config.toml
num_key_value_heads = 2
intermediate_size = 1024
norm_eps = 1e-05
attn_scale = 0.0884
init = "normal"
init_std_qkv = 0.0225
optimizer = "muon_variant"
beta1 = 0.9
decay_fraction = 0.697
MLP neurons of a small language model. Each row is named by its layer, matrix (up: input weights; down: output weights) and neuron, and shows model dimensions 64-255. Each number is 500 + 25 x the weight over its row's rms, rounded and kept within 0 to 999. Numbers have three digits each.
Before each neuron's rows, "fires in" lists the words (lower case) most often at its 100 highest values on Wikipedia text that the model never trained on.

fires in: "in", "help", "to"
L8.up966:488511516493518497505533504477537486511507511509508480505502503510511512512515505556488533510501543485478483528513495472443457503512491524511513522538498518540510489487547518443532463504492475506545513534495507508524507539506502509531523437568481517528531507499510511510496475488539482518529510474535455525470486489537519499537520450532476431497471475417466506451499526531513496486511519489511522525461531482447485527460483491531524512456472487461454537509498509546468466487496530499468486538510469527487513488477475525511486507473559501514504507524489491500491487517503499492
L8.down966:513469513506516547458490509502484537499507438506510515531496434499520536490523488491491501529442501496511485546492496506529485501476520523484507538492475522508518485507505480514491529553482444528527502482501532513460476492535488469530492467525485497517475478515472504529496530469507500511492481481485501526512520510409464510496461546484555510508518490477492527531480493482527482507511537510428484479427455514515478479492505540486486499525499516530490522490507492485532504509495502493484495535470467530509522470476535496451453474520514487492498503458479494489515565502510544496

fires in: "where", "which", "however", "later", "when", "therefore"
L7.up285:499492510503488484472493535511480534529547460472491518511507516483460503503487522466487508511524479492527492500479474451522495554518514480492479545491474506529515460482471523542497540511476448521452450498489499544508494519501508529480481535528475494515511487517486500491512463507527504510518519497459500489538478495502546512483497480506536468519528547539526459522496506471489503519477521497483468487487520524497510513559486479510500524551504519480484510511447494557514527448460477500503506485531510544520503485469524482509501456500515526427495547460504480522436481485482498544
L7.down285:476431500562483502520502438474503523463484476478522523465458481498492505502481506491545518508514492472520501529489520555496529478507504475510516489530512492509433499487514522512491483468498532516512467546484515479497513497569485443516482499488531512479472482516539533451463508508444493497469540490497435489493540492484469515520487533503528521540527515479482491533523467502514490559475474531483475517501487491490485499526552524512507501509507517526526491506512512486506498519461519496474513492492498498483492499496488522474492474499500481517479495520524530471494513516510527469

fires in: "as", "of", "with", "to", "in"
L7.up270:509478497471489501452494513503528465520469517536454478536482529498480490527476487526484524473495499532494501503492511492518500506507524498562534503527536510501461506492480490504510476471544485513513510485524500504500533532510512434483501514505452492504553517478501447490514483441461493482531475441476530506494538510484475484475517533518529502466527505500515518511515526530446506518485533492487512554520450470456500516507511509497486490487482502473485534517507462482483484475511511485531489495564465503535493434528536468461494497501490505526497496489478520492464503562492491468
L7.down270:519497496509576512557465500500505501501488515502505537473530529492490493489515504525511521480526503514521492513474452525453479490469521562492525471509498529471512517528499474501521488490484492529476467532488513498510496469509482506520468535464493471486494514492531457499522504529462511486507488450482515492503463482508451493526519480489498456500504515485506451484524509462483469523505492512486463499495531521538486520492438506496519435477478516477465510538484484525478475515516500512525466486469527513535508498509503528493473474547535550498490453472524531451511464468532511502

fires in: "where", "most", "there", "what", "all", "which"
L3.up34:503521513491473444531468510508491505503513518504476504482484478553476509515485492501519489552519472515509502486462531440515494489488544486444502518525487505507495505532479530516494486533447509499457489516501528495490476518514505490514475507520517510520518503512486526492503504483571530490461488529487526555454490518496506478507487462516504481467498504493509481493548467482517499538519447524496569516512532468486476468501496479528499488481527480466522521508481498514482507500489474507521561525538490519471486474517513491525465482508525456481501503501496517501459511482432476486
L3.down34:508441467482476540504490524546489521446518482516492490511482488565490468484497491517509507464534436550530492508479533478512509504450539488508464499526506527500455511490522541515493568541461507499485463486463512475501517492505536488500472473536490502488519506526489490489484468549513487474540517514485476514475485505536519501484525477505502460505525530524512491513450516491502508527564454541495516497486491503497456483482507522549512491483542478508505490479486525518466506495496483466545514517517563530469507482503519492481489516478517477488527510514497519467497484469505491511

fires in: "in", "as", "after", "when", "to", "although"
L4.up283:489504509541476502505492483506527478535509486500475528522506517525478523518522511531477516466520529462505490511523480478492490503519512497508484527499497506479477513532515484487480512464514526475525498488487518510471493500493516487497535505514466530532516467457497476522504484498500544531466539488454502535527507521484489470473544488481514464501476483477455477499548467460499461524477502477498514506513467464517525447547529516484446509499533446503421519480540513444518496458489444476493486519529519532532534511523490439517495510466483538483486526517486476496481514517504544484
L4.down283:502526481542452507509450540488520498527514510544507502500520500488559508511525512499476550500506493498476504499482507482504481485491475489503478527499497498469436495549492493488463507487521521506465531501446532510483534485526445545527498499488511490463511452496529497445516517520520474558500491533503495502514489503487516469487544514529453487505469500499505520457509521508488469464493502499475554535545514508467506495518484529513502482559528441513493512487512480477512494505453478477523523494505507495508510496527469513455489507458503525512505452522496460488488517495497527458

fires in: "most", "the", "end", "its", "total"
L3.up684:537457500529530529546500494546538474467494505500474498526499495503535473516493460493500480494489488531497527471497534526539470485490515480506502523477528517495495535503489511518504481511482477504515522497496561518509508474507485530525502500514534490551467507497504508516472501496513487513507524458514452478510521502521565459504457525469546473467538525478494512516486489472504494519563456470503512489502514471480504472498495503464507490503457497498522470470510550471502513469502499458525483493496522493526540461497504458524495500532499494470501534435521490502460491499468463477
L3.down684:478551484507530480548448498477474502530465515498486495552515505486489501506480504484508475473474540510500492476502492518465497483499494506507519510443508473518530499559480497518512483486477511541524487509472545507481469484489500487474469465503524487475471512500432511487469552514542482477476488516537515525472520499547518493516505500497517497446477524548506488531520516522530540486450519490523489514500502519512484505502491541477488448477495535500488506524479497468476459489467459518494510434543483502512550483450524518524526532507489493499481485470486508477518536495487483503

fires in: "in", "at", "for", "during", "of"
L4.up669:488491503503542525521463461481488502488498486473467511503508510540486444507530541471496468494518472493470465530514509478483509514505514487498538476498528511493525495491476518511510549508506507475540495482520493477496488501524508494490498513533504506491469465528497476517484528534486504526497531519470492471471452557503535505563465487465503544511485501472488503519502511516502479502495496515512506500542512496495493524501501547497501497478473515520455536523499485470503455471460482495468481478537478466559489456519540545515519528476504507468494539497468499497496560484520554497
L4.down669:523491496495511539483464521522546486523505523513541531465475516571485506484521518511505499515473522468518514491502513465495511461485513515505509522544520512507528503516484493547487490503566478491508481494480493472524556524469478486483472481461468508527507467516523508490482519483511515509481508482508507502535489533511473523537498528536486498495510497500515501512475517504478487488504486471498532512518482464489500487538544536496479484512492524506491508549514500497512437529476507508550536479529501488510510504487395476518476511451448468468516485503485451484526504479520540462

fires in: "the", "an", "a"
L4.up556:499466547459511514438531514485544497491447511525509537502529504517489500540454476472512506504519491511510494504502489508502500508521493544504490521509489460472498535519532485524478490527510501473532546485508483506532524487483479525507515480569513494489499460506527519476483500491498490577510489463452556481516481482504486513528492474490510467509497496498499516533515529530438507478530528492515472517519524506520493478514515533464507468508473488508498488482523481553499496529511490502430519510487499494471430533491524510492488507527563533490480482480544538503479483465496469502
L4.down556:497543498514496517489473506496474455538482553472502509515523490489485490503492470515485506485510525500500526467502487505477524533538548471534517494448513486510493499529466468464517509480533513494439520512503546489487495475499508553449491427453483501492488494487537478520477474457532534466545505490489477452511495472488527485490524473534483527460502482479521468481476486495516448481477463529507522473480452500509493475497520487509446502521498477468477515520499513484526498515512535509513513482498477488507537512523510514520535481520490494492514511510469518478502532490476499525

fires in: "of", "the", "in", "his"
L3.up770:521471508549495486535466515500529500483527531499535519490494512504477470492501526516511490508464461522520500479527509491497488472553498501464528493478522487498505494522531458531477501554497495483527560508540506476500485459531533493481499520527507492562461463475495429529487507517486485496517480467491493495524498478493539503524488508483465453539490512521472500493477484470498488515519487472505450528503464526532503504520502481515444501475471492526446545495484525521493459487485496419527526497445493538535474472501548493512512466509506508515488489536512510509506516487478527503
L3.down770:488543506507508498529516487526495497405466489500533523478483467475480537517543473507485537507500498471490530498487541487495485520486495501544511505479495508484471465490494487496474509524505500456492525507454501498465508524499456472476577475497511506471518484506472518491495470504493499522485506471510516478477519479492466488557494542488501519512482475467497514495481453523491462505424455536493531530521553479455496508495505476522525499487466560466505537476521555500455518535477489505494520546500514500462517491526516473523515517507497466490505481497473517496506537500530459461

fires in: "by", "for", "of", "on", "in"
L8.up388:475477526502500552509512463500511511459499509503495518472454542514473558468475518510570514511523505456507496497505505528488470466491507513509466528470530487486560467535548454467548510499528504515598502503453481511532498511515525501493500479501496515480496480504492471499510531476480458515487471496508530520538502479489507478509522535518508497483484518479494500497459508486479468498515515518504509518517537486493482505526499469507489511489482488505490532484482568494535436501507497496493491483450514508523510496515469500492523512443487549491465527476461517521497492487499503509
L8.down388:490512487515533523462488507497497520478499471496497522526486495468501489467496503490482505514512494460513533509488526469436520457511512519485504499483504563487518496491471442491469558499503478495500488497495492508494513519509525495495516451509502484499461467501500500507475465494499508504487514502513529468491474517532473476534417528504491501516517472516484521546442537503428458507485486507446493510497491554532498498513482496519467516492503485494501527480551506459469475482482530509479497437482465515490502487487530486487500513529529480475469470537490521461518497524536505531

fires in: "would", "will", "can", "could", "should", "to"
L3.up856:516465520479529511507498556514502508475500528420528500503534515482519436543472515512507534536446481499496525447489480541523468516496502493476540517495514467521543510513529534505518514459503487471488520508522523470481532514476471486479470482517489512510510481498462499502498478519457483524483503490531519533485490498516477481482489507487475528505487483476497496540517465459511496499500460476516519496505533495446503551478484476527521528490496480458433522502457486486464525490501553523479470532565549499485511467517479549465520537536522513529507508508495528492524519509530512524
L3.down856:523490541516500528512504500516498500509500500490532483487520516450506449479448561514495539503476493507584496505468527479500524504498494471473475517489470433512483488504527536547482503492459494497535520503525535465533512546513509492462459480487465468489475490487453534554495488526479462470521491494493448510512495537488524482468510517466526484536529451484508489514500509470473525493510529479494491542503472527489503536494500496516471492499481468500454512447510486492530517482457518538498520546531546516487497482494505530512492489515526485520515520511476510475470503561531466505

fires in: "after", "in", "while", "this", "when"
L3.up924:505453473530498472493487520527507520527472485511509508497485511528482552460507512517495525491501483515525451494519498496470484523543498473446513518483514515452502509536524525477502464505536530498485501499498534490505506506498494467512475500516470468509542443494503478530494507458506542486528521500510497438532508556521504508508491489497503492535480534523493460480524521530507462532494505495469521456452498488452514485532509515509465511483487465516491538481507517477514534482486507527510514535474525520519530500488505478528471491490543521487508477488486459522464490467457545524
L3.down924:498521500540509522525500545498528528522504529504533519545560534494470545507505498491426510478531561486523461504474509520497478501492490506503509470489470483495480516532469499533513462492537483497487526545491501489512539547511502515472508487477533512491529498478473495514534500517477480489533494548491479503515483489487494468544501504499442508501471489522480472483510490533476456519504522554522524489514499477504508487456505502510500506480471507500484482510478467502512472472453495508469468507538506483511581520525473456468516484454484510500487496510486507467477498518468539447

fires in: "of", "to", "from", "with"
L3.up953:490460519469533546501520525520504495512469538483482472491468531486479495509504481494479500425548479515489499461555502475494477519539488474509547518499554493521488521494473543511519449481486494476491504496496556463536483508491478453523514501470499487504504495517506512527513459512543525494488535496509529546495490464490556455496548541541462480480469532500470490517462483479501495489485494484535493501495534514524486535499482505499516501519472481481501500501527467484514497523508554511549476516502546489498492474475488468483536525505546508488458488452545490438483505485496484515
L3.down953:540470442490498497482477525452481464470507465493483487470519502456488489500531506489489506492484530526558517521485526521460467474463504510530516457491462456469498485509501489495516488485542497511505496505491473492427489525564515503492509514471476552512496523506510542480525541461510484486519483500479537494505508517502515474542517516498472440503507460516520505478553506491482502518520542541462474491500500488508493516523510495509515518514520503443453542512505545488494530476505475484504496531523515497476503490504483478496505459552486524476527517519482537515497535508450472509

fires in: "of", "the"
L4.up459:509522448479500510504487492470514475500473527532495523507484516509481518500518516461454512479508517530487482468514550480501524504484500523505452513479540497460468533508499501491534501469490490484510503557497449526526497457468464512499485482525543505500496478513536443497512519522493501529466532470479517491518466472559478501477490506517488551498495513484513492512495487503493480462513514492519465472512516517538517530486520509557505489524492518491466505516493535532512500516496499511430497531494517572512507469484535501471484486500521515493480508472530522462491519486494479512
L4.down459:521504448510488487494472480468494483539541526476498493539479530478483495547449483473482470504478493499501537480540501506472486476523515479512481509503528477523472501490473444500497472544520512530450539474500465481556557508558494500492506469557529469508488523525518527471513514477527503478500528481482514473456499453460497486499464487504515463481490517527534500499506518503484490466458505414536495507493504493488449495511479479480445495501495471518505509498502484487519491522565511505502471487478523494494472481525503542507505487495503518489496461540507542506507477534468540519

fires in: "to", "of", "goodyear", "under", "after", "at"
L4.up624:490508532503516550488530536521513493565523524496514494465521532467495475475557519487506505490463507516514488478477459450455483463494467527469476481488512469488497465554498545484504461543492504500498516509511485495530495546467512481502488518534467504492511477537514492512453457521449523492493491507497520489515487514529494512514494489493469526489532517515462538487532499502551471484506504511464509484497464511505530546499480533526476513501465483478479540478465493479547523517467460498497521503508470494526506479459473518471464549468540527480507509525461503543513515526509515504
L4.down624:479489537485519494495494506473501513489484548499510549516488511529448505486484529513500508477480491518525508462499506517459508457528504514553467505461536533499545468494508470511479508510564492481522478498480528533537483533482546489491500498476493491508518497463515488541484468504486486508474523498521473504482525540504478508506461562483472516526558492497464463478493473469482493485481525489498503495512485538496496518514459508566470532494492471474458481494535517506529453481491530495503476527522510488525482524498487482498492508497490520527497512467498524507543501575460468480